config = dict(
    n_layer=16,
    d_model=160,
    n_head=5,
    n_kv_head=5,
    head_dim=32,
    d_mlp=448,
    vocab_size=1683,
    activation='swiglu',
    norm='rmsnorm',
    norm_place='pre',
    norm_eps=1e-06,
    positions='rope',
    rope_base=10000.0,
    rope_fraction=1.0,
    qk_norm=False,
    attn_scale=0.177,
    bias='none',
    tie_embeddings=False,
    parallel_block=False,
    init='normal',
    init_std_qkv=0.0434,
    init_std_o=0.00767,
    init_std_up=0.0434,
    init_std_down=0.00458,
    optimizer='muon_variant',
    lr=0.00219,
    lr_mult_down=0.7,
    lr_head=0.00831,
    grad_clip=2.0,
    warmup_steps=200,
    schedule='wsd',
    decay_fraction=1.0,
    decay_shape='sqrt',
    final_lr_fraction=0.05,
    batch_tokens=16384,
    seq_len=1024,
    doc_mask=False,
    train_tokens=116200000,
    steps=7093,
    dataset='wikipedia_en',
)
MLP neurons of a small language model. Each row is named by its layer, matrix (gate and up: input weights; down: output weights) and neuron, and shows model dimensions 0-127. Each number is 500 + 40 x the weight over its row's rms, rounded and kept within 0 to 999. Numbers have three digits each. A neuron's up and down rows have the sign that makes its largest values positive.
After each neuron's rows, "fires on" lists the tokens most often at its 100 highest values on Wikipedia text that the model never trained on; "fires before" lists the tokens most often just after its 100 highest values on Wikipedia text that the model never trained on.

L8.gate181:549506501464436488422546510471526504473465489485491431477518446550415512480507511492513478481524558490476496548465450510542599525520512513611547525512498549555477502518537453538462460562554543378506560588478515553502491510495479530448463452560550535556495505488546563459497484480464508509512511565519506561505435445464486507487519476454464537528477468454500474501462464479483517600517
L8.up181:500504517471446481442461484509472507547487494464477530536504409510528452548464453501456500456525510472563486501490596439499498501484478569525512536523469533631544499448413442571514469541525454508478521531505493506415456533525463420470536435542469539475529510431517569546483439533479495403541484494424508493496494545495464494554516573523481538534466480501476498465537601463458489505513
L8.down181:493568494541488475461546500559435476523470588520530499536518481413531485494538545490512493457520460484540547432496572494504473474550443445501447483514478472521484529449467499561437469485423444563512450469407545527552541417537560571563477549499465458541467536433460496574525452483427487505501439485484500504504470566536440538525541491521466498418466486459534510506504426450458469547493
fires on: "ed", "ing"
fires before: " to", " that", " the", "ed", " in", "."

L4.gate348:523476475507502532566520541514513571453562533472498525491547510509474519485451526482505530442512471531457480496569454540548502466475464439540495480486483541438481524508444486516522488580414487453532505495357449488433530505492526511460501526520503537599539483550494571498499496478538543507563506521455488573484491550480567527484496495515482395531579441424538576437436514511474456513496
L4.up348:481481468499566505485476534571470499518480506466480473438522491477576520584533422477524514547475430508403478434517504509500538523466464460450510475535486478448492472458470517527461446523509506514504505524509478482530487578532495448525536490536501503498447497408475527552507478522457494512517415528513622469544495439544541473527533474466395490563516497511440543537447595511459482481535
L4.down348:534447538540469453532497531495526531496500515457461507518427536494471446473443548483463579416582528566505511472530474494524470465497470437474456450535481486445501493518529489479553474533418512457578543429509477506542495557459542491478505472514489493541536534573533493480452511533535479560489496493443518553483505563453526491476445515535505484458614473503544503445468573494542493537523
fires on: "0", "9"
fires before: "1", "0", "2", "9"

L4.gate327:490525500531487492550456581437505500528584480588453467612475475522452528476482489517490567567525477471480456445515433438504516537428515466495512518414517565467544498537442458498495454470473493496539507503460554569504589493507480522480466536451444505582455501502518477475489506544448495479562481533529430440444441438501487496486549481553477448530544502485504467500523489525519499519580
L4.up327:465495490464451576573492528489471484460537513552503509498515481464492509436439503523467508535509519488468441558542470443468530523461463532498443535465428443424555443543462517481518496505494497571461502546471523521547492463534592562584563442510449555580567491492529523563439555439536476449505494473462496506579507559545508481505528549547484395541522504462481467532528504478528474519536
L4.down327:467519517526490546585505512441467512523504544632481475522487434511499521515481539498443472487549530447510485513453495500527518515408496454478522480480512530439568480515391496472553539524514471547546487465496560562528479477483480481496496519479454531566496554561471462482487537539548509559509454525470473473540492541497416555448577470488517397504546480462475471448518521494561465487475
fires on: " ==", " as", "====", "===", "own"
fires before: "\n", " a"

L6.gate281:467488531421563480508521487559557534533497374501513472506472479454452434472462507542508499535537498375532500497543496487413476486529508484470472568506440525527524444572542450581483540497520439410535454527519483537485535475478508565455507526522518501481516572523534484516552493478536510527519538502498479487469524566570482571537435437497471520424503509481518475447467476476576503491494
L6.up281:530515465516520499508398468548496439504492472461481486494452528571504523462616506522451466498477449479491411442485557410486427517502425525511489370513564549444496493461461491522445482534481462478455474513501454592535556472488537466476499459508454488545441631474554493515467496510467455514518464552517553511508475480529523508514547472503475465463502489549481505527403545460556493519494
L6.down281:470499479495514531418446523501508540454498485563465465535541487463484433502455483533497529462527549478446472463534493485408574542539541470479584557506525543505509498509416496556526532537484425541521545537459474498548467497515519484533478522484472518485489545509498532502479473472478507622517504569481516473504465527528435511559482491500557542422465448480499510597483583604541545439484
fires on: "'", "’", "um", "i"
fires before: "s", "t", "qu"

L6.gate280:490561451464604524462456454514506487503530553506498529469507571518524490462499474452476525555546460518469538504521493500520452494561474459576539451465463470454487446518528526483485435526476511514530448490516566530451470566459518511516471552474470458462465580517588526523468571428394485553517529584551502551453513473494426494459487500499524512505477495507489399430419459497471462445484
L6.up280:438490542480483521480492476519460463554499493570525460501508509517477551488494504563519566480521538472490392447416502479482525429478467450519503483470516489485471528516551556462485455494486472529486480537486492541520434535479458508519513442528438491506418525572461555537489533446467498480544486446412571470490503499509469534548509420415514548503494553474484501513500521454523641462479
L6.down280:537565494439515453528507584472458580464531507461508499482510490450500495414532485477507508475518507497514586555508467489529465523529509497478518496463548500436465526534515515463492455529466549459471540505493452463505506463490466425517464524508534362450504519493476541455549483487553543545443525513424474600466506520498484525420411485517483512529475452491493451515480519487542576543493
fires on: "8", "7", "6", "4", "9"
fires before: "0", "2", "8", "1", "6", "5"

L13.gate135:517515597508568503423491474471508494516474490514470551449530513477526487540420521509463506445539463510521525557488517502455465468514500457512479450531475502469492525451446558500529524510482486441574496460530431498429409475530544517573453598455494465516478537595476443429563465447458437478549538559490507509459546487466470575521518495532470595529540487487481479471518556526493484502471
L13.up135:496477583474556456473494472558514446459474427495489537515494466467539459490486504438506523500500493446495510484519512480474465585530488511530513534494466507501463474432404480523470506482482441441459435397551532555565452498545434454527505580451496575538488487485485552488531484488415429473498383582466460500485524494466517466494506513472510503547450476539483555449457465526527513461584
L13.down135:528542508573489556549379534526505548460449524547478490460536474521443496545491463470464516433502509512451471479549512542535449533433467486476488499549454488552501520515508525494509439510507524556457533536473484481545537522468545516449574472448524459555539537528478466486535522470429493466490483471536467571417471544494488515459403569505505534575560492533494469592527537451489520481470
fires on: "'", "ual", "ial", "il", "n"
fires before: "s", "ly", "t", "ity", "at"

L9.gate95:557505457501470402455402531547520475495500521528452477535525517467540484462472535470447489466515529452451503532531553506491525533507502511552505478573522559458555483484423543510498454515489460450514446527469535479510467445549546477519455575439502543500463501538530512546541452521475478537493501534540471529480506500539515435484460438474475586458441573508437559492543526507530466576481
L9.up95:505508440488513499431351498521521575484472547429484466556579497515486427445568457453499521495460430475502468489487522466421550547531388505563503554489524529502531456492485545471432439504477497404453482515494542498504512443525511554498527523447551563461512503522447492583496471540441474504502566485457504471510543520495579535521555475481489502510547473513516520484511443510478542526460
L9.down95:489560514469465493503487562527460482561469487482455537457471528476508496544449549543486441536529462480550548419539475506609515551554516453473533441450437568499537580432497454561447534447488601530524472530478456557541503538425511565472511511544481457505526457510490560478397540492484502498538500532498448519470473561500429492524438593485517494460547537502472501517504549414528573532477
fires on: "ed", "ay", "ing", "end", "es", "aid"
fires before: " that", " the", " to", " be"

L4.gate112:515507461433511508540398543536422528543587534521545502464528546501530499420406529494459574526504459543426531452528504474497486510463519425457504480569506436481477450510466476478488513456548550585499478455564497493505489456470454523463423539473556436498451581511553473541490513492479505534465505497462519469503462423532571572529521515459513484541490471444452507568477493578493512500476
L4.up112:508476488437537477498469515415531537513524523524516561575491528506451485402421525482557526488451523520505529424515518465467477535525525552449539502560475528509522470474462507520524514550525523521522519535456457531484476545514498485492490503526502587579494464522437483538436504507454514539417576589453448540544478428452507509543462500548594544490512486455433479531495518538527492527503
L4.down112:489488526583484521463513519422491497530465532533509512495540525577429480506490424540484515365502506563571486514492519481525518528500500544448511477479480525531491498498510496406494501455479512504501495476438513488485492468463515510539526496534462482504472431502492500484471458551536467471431542528512523534540479452421402546469483538508511503505615515428499463426513480486536448501501
fires on: "0", "1"
fires before: " |", ".", "9"

L4.gate179:513521506486568458527449514526505439497488471518466474472560531548513569376536546485430464514578468419526404448472475456470426488496578473520538510543535477419543518558502462577579505503486487443459464463510487439544446588527467427485491524507551583487479457521474507568421515488523532511518537470534510465504499497448454523468507472501530473502495483501532460469462480442471518506429
L4.up179:481479532488569466543574564462471449513471398523500567447574471507462453376523513541477457472523478432493516392453525525526501405473464465514487446465481588506492532506515491528555465503542481402425458454510498481531461552497431491440466516529509504451496543465484521511421504469530491458491481520534470506531524559441498412453519452512520550451465476566525441470494524510540545493500
L4.down179:515554497468508639544509509486522561455469493499528493514488466439508488543500523482635488485519492497516604485483520531511516495488439491525452525464470540523468468463439545504413464477498421510468518483516448497501501458483496457538483475559469429494494483570486514446542468492511536518509487542523511551540544538523471498510490560426505486478501559480400434471591620480546477515474
fires on: "==", "===", "ever", "elf", " ==="
fires before: "\n", ","

L6.gate190:482454470549549417500508529483482566509526542466495474473512532512533535518488458452427449493534425499545479448456428516548383509545541516509560520572505545502462455511484463564517453525542486482505542505423490493526484432476477454468454531516505465424374532497525501571471520533509469459450491498580472535435531480516506481546463505475507440491512445518485543528491464482508422405511
L6.up190:479501466468567544469518485479485535490538558455487529481458499504498514502467485439496528527515461475487499512475540462533396506509514630468474507524408480496537505458522559544464516514549563462567506535456490572501468474489443431446445552545506470436506522524469601499452530479530479459472495468557580452469579510508537498532504557505411503495503471507467492560449495498490500495504
L6.down190:520539454489545566533458507480482486477504510437471450509524518576515523480489491477580569492485479558544467496439529491510525514498514578532516489465430545516525518566516496491542525460520512525473468492474432573505526487495420493513500405515523489457577504511534534446508412542556491508484499428491530495558498523454477525537411490476531474533435542430458454454496476496572571546470
fires on: "ord", "att", "ul", "ok", "uth", "ph"
fires before: "er", "ing", "le", "or", "al", "in"

L6.gate267:461499514495536496478505545455481547559525487523441534597513461507508574554474551426565377543593526468544498481446432432515584488433477479538549469468543512483514446494414493589536443508449483452500529506466474598458521522557565478495536507497452506549492467464459493516503519461459480398561468511468502449549512485507489486518507480552538511529515494492477525488520520469521559462505
L6.up267:501406444541547474494529506437552482451468447543534486462569531538546511489452454493542439426543417504477508500508445493474544418549491461443527452505523473522488497451427526497515425596549571455534461509528522472587523443504528471526457527519473566576509453493447468490413492497501508522538525449473487484503459499476542518536468524477496463523560433508504471469465498521576490491529
L6.down267:487514517518437568526496498449460411472537552444473516567539511469521443515543480499521497548574509548446528423493546487593526542496511462512482508403489519502431491519531509491471515433475507526517594584491475512501551506486511520459466509469510532492499554553492550516479449490500499451527531528478466518471506556500466542484525431492489563457546526536464452480492454408598426467517
fires on: "==", " ===", " ==", "==="
fires before: "\n"

L2.gate305:507463477527561435517477499446537539582544495532498523498502560525512529438494569533512388517536427502460489481491483482500538478540458520491523408449550518456455475426512496504567386536506432469579479500506537454450463606485493525474492537490412514525480540521453530441455486459533490495490445601496499461471523553437507482465539525540482440517520495502509518511497518496515491483575
L2.up305:464474492534553521595496521476544510535576422595488550523448526481563573443522562499512402503516433544450495479473464453568501487515535467466526423439572553459472517446466471506505417512486478504513434568492526454461487588519539502516537517497442489541489558511493510490497467513510454506500463502504488474476489528429506439502538487495524383530543492528554498444475512508524461489542
L2.down305:480464459589587551599447510538524510496554450497515557523444501474545547480490523511483474459536488555388448447437499474569439478489542449468556495509547539532502537514545483518445464502476535508500407550454533458438474541526581477551501555511459491508509517460498488551505480519515446489496531476527535493519505537421515512534454518546545421510554522592508476458462469492552472525536
fires on: "==", "===", " =="
fires before: "\n"

L4.gate284:540495517496498546501534545569526545414548578466503527499466524548493486467469552554510535486513499409508544569439500469489522562517534546372445559525461542499464530474513512518476471524546460491553525556460476514549536499514469442475451406449535514473487482537486548464483524515576534607476441447487489590528545515485507463497515472450487459424500420513488535537491521436458471524518
L4.up284:489498571536501497488534550542508530406513495496524479549499537596464481482503510487468534465491524393499491472475527535437501500519560481424445476547511516438479480500453473518418522555498504468507459549488512441557525420492457413568444440391502531492457462515506455479455537532499563494420543440445527538522497533490527552510498442424471505486483449472472498547503474452535506521505
L4.down284:489529448554465586507497584541450508443533457470481595548509481458501494430507556521561497456530497545500505549462519385507489476482488464441505511465581543428515449467493576568449495517512504513515528539515559500506411476463455551518478426529561469538528531510521537517454509464445547538542441515490448455485469518487464536547553520442515550481495457518481442470458458510468512456531
fires on: "form", " form", "resent", " reg"
fires before: "ation", "ed", "at", "s", " |", "ing"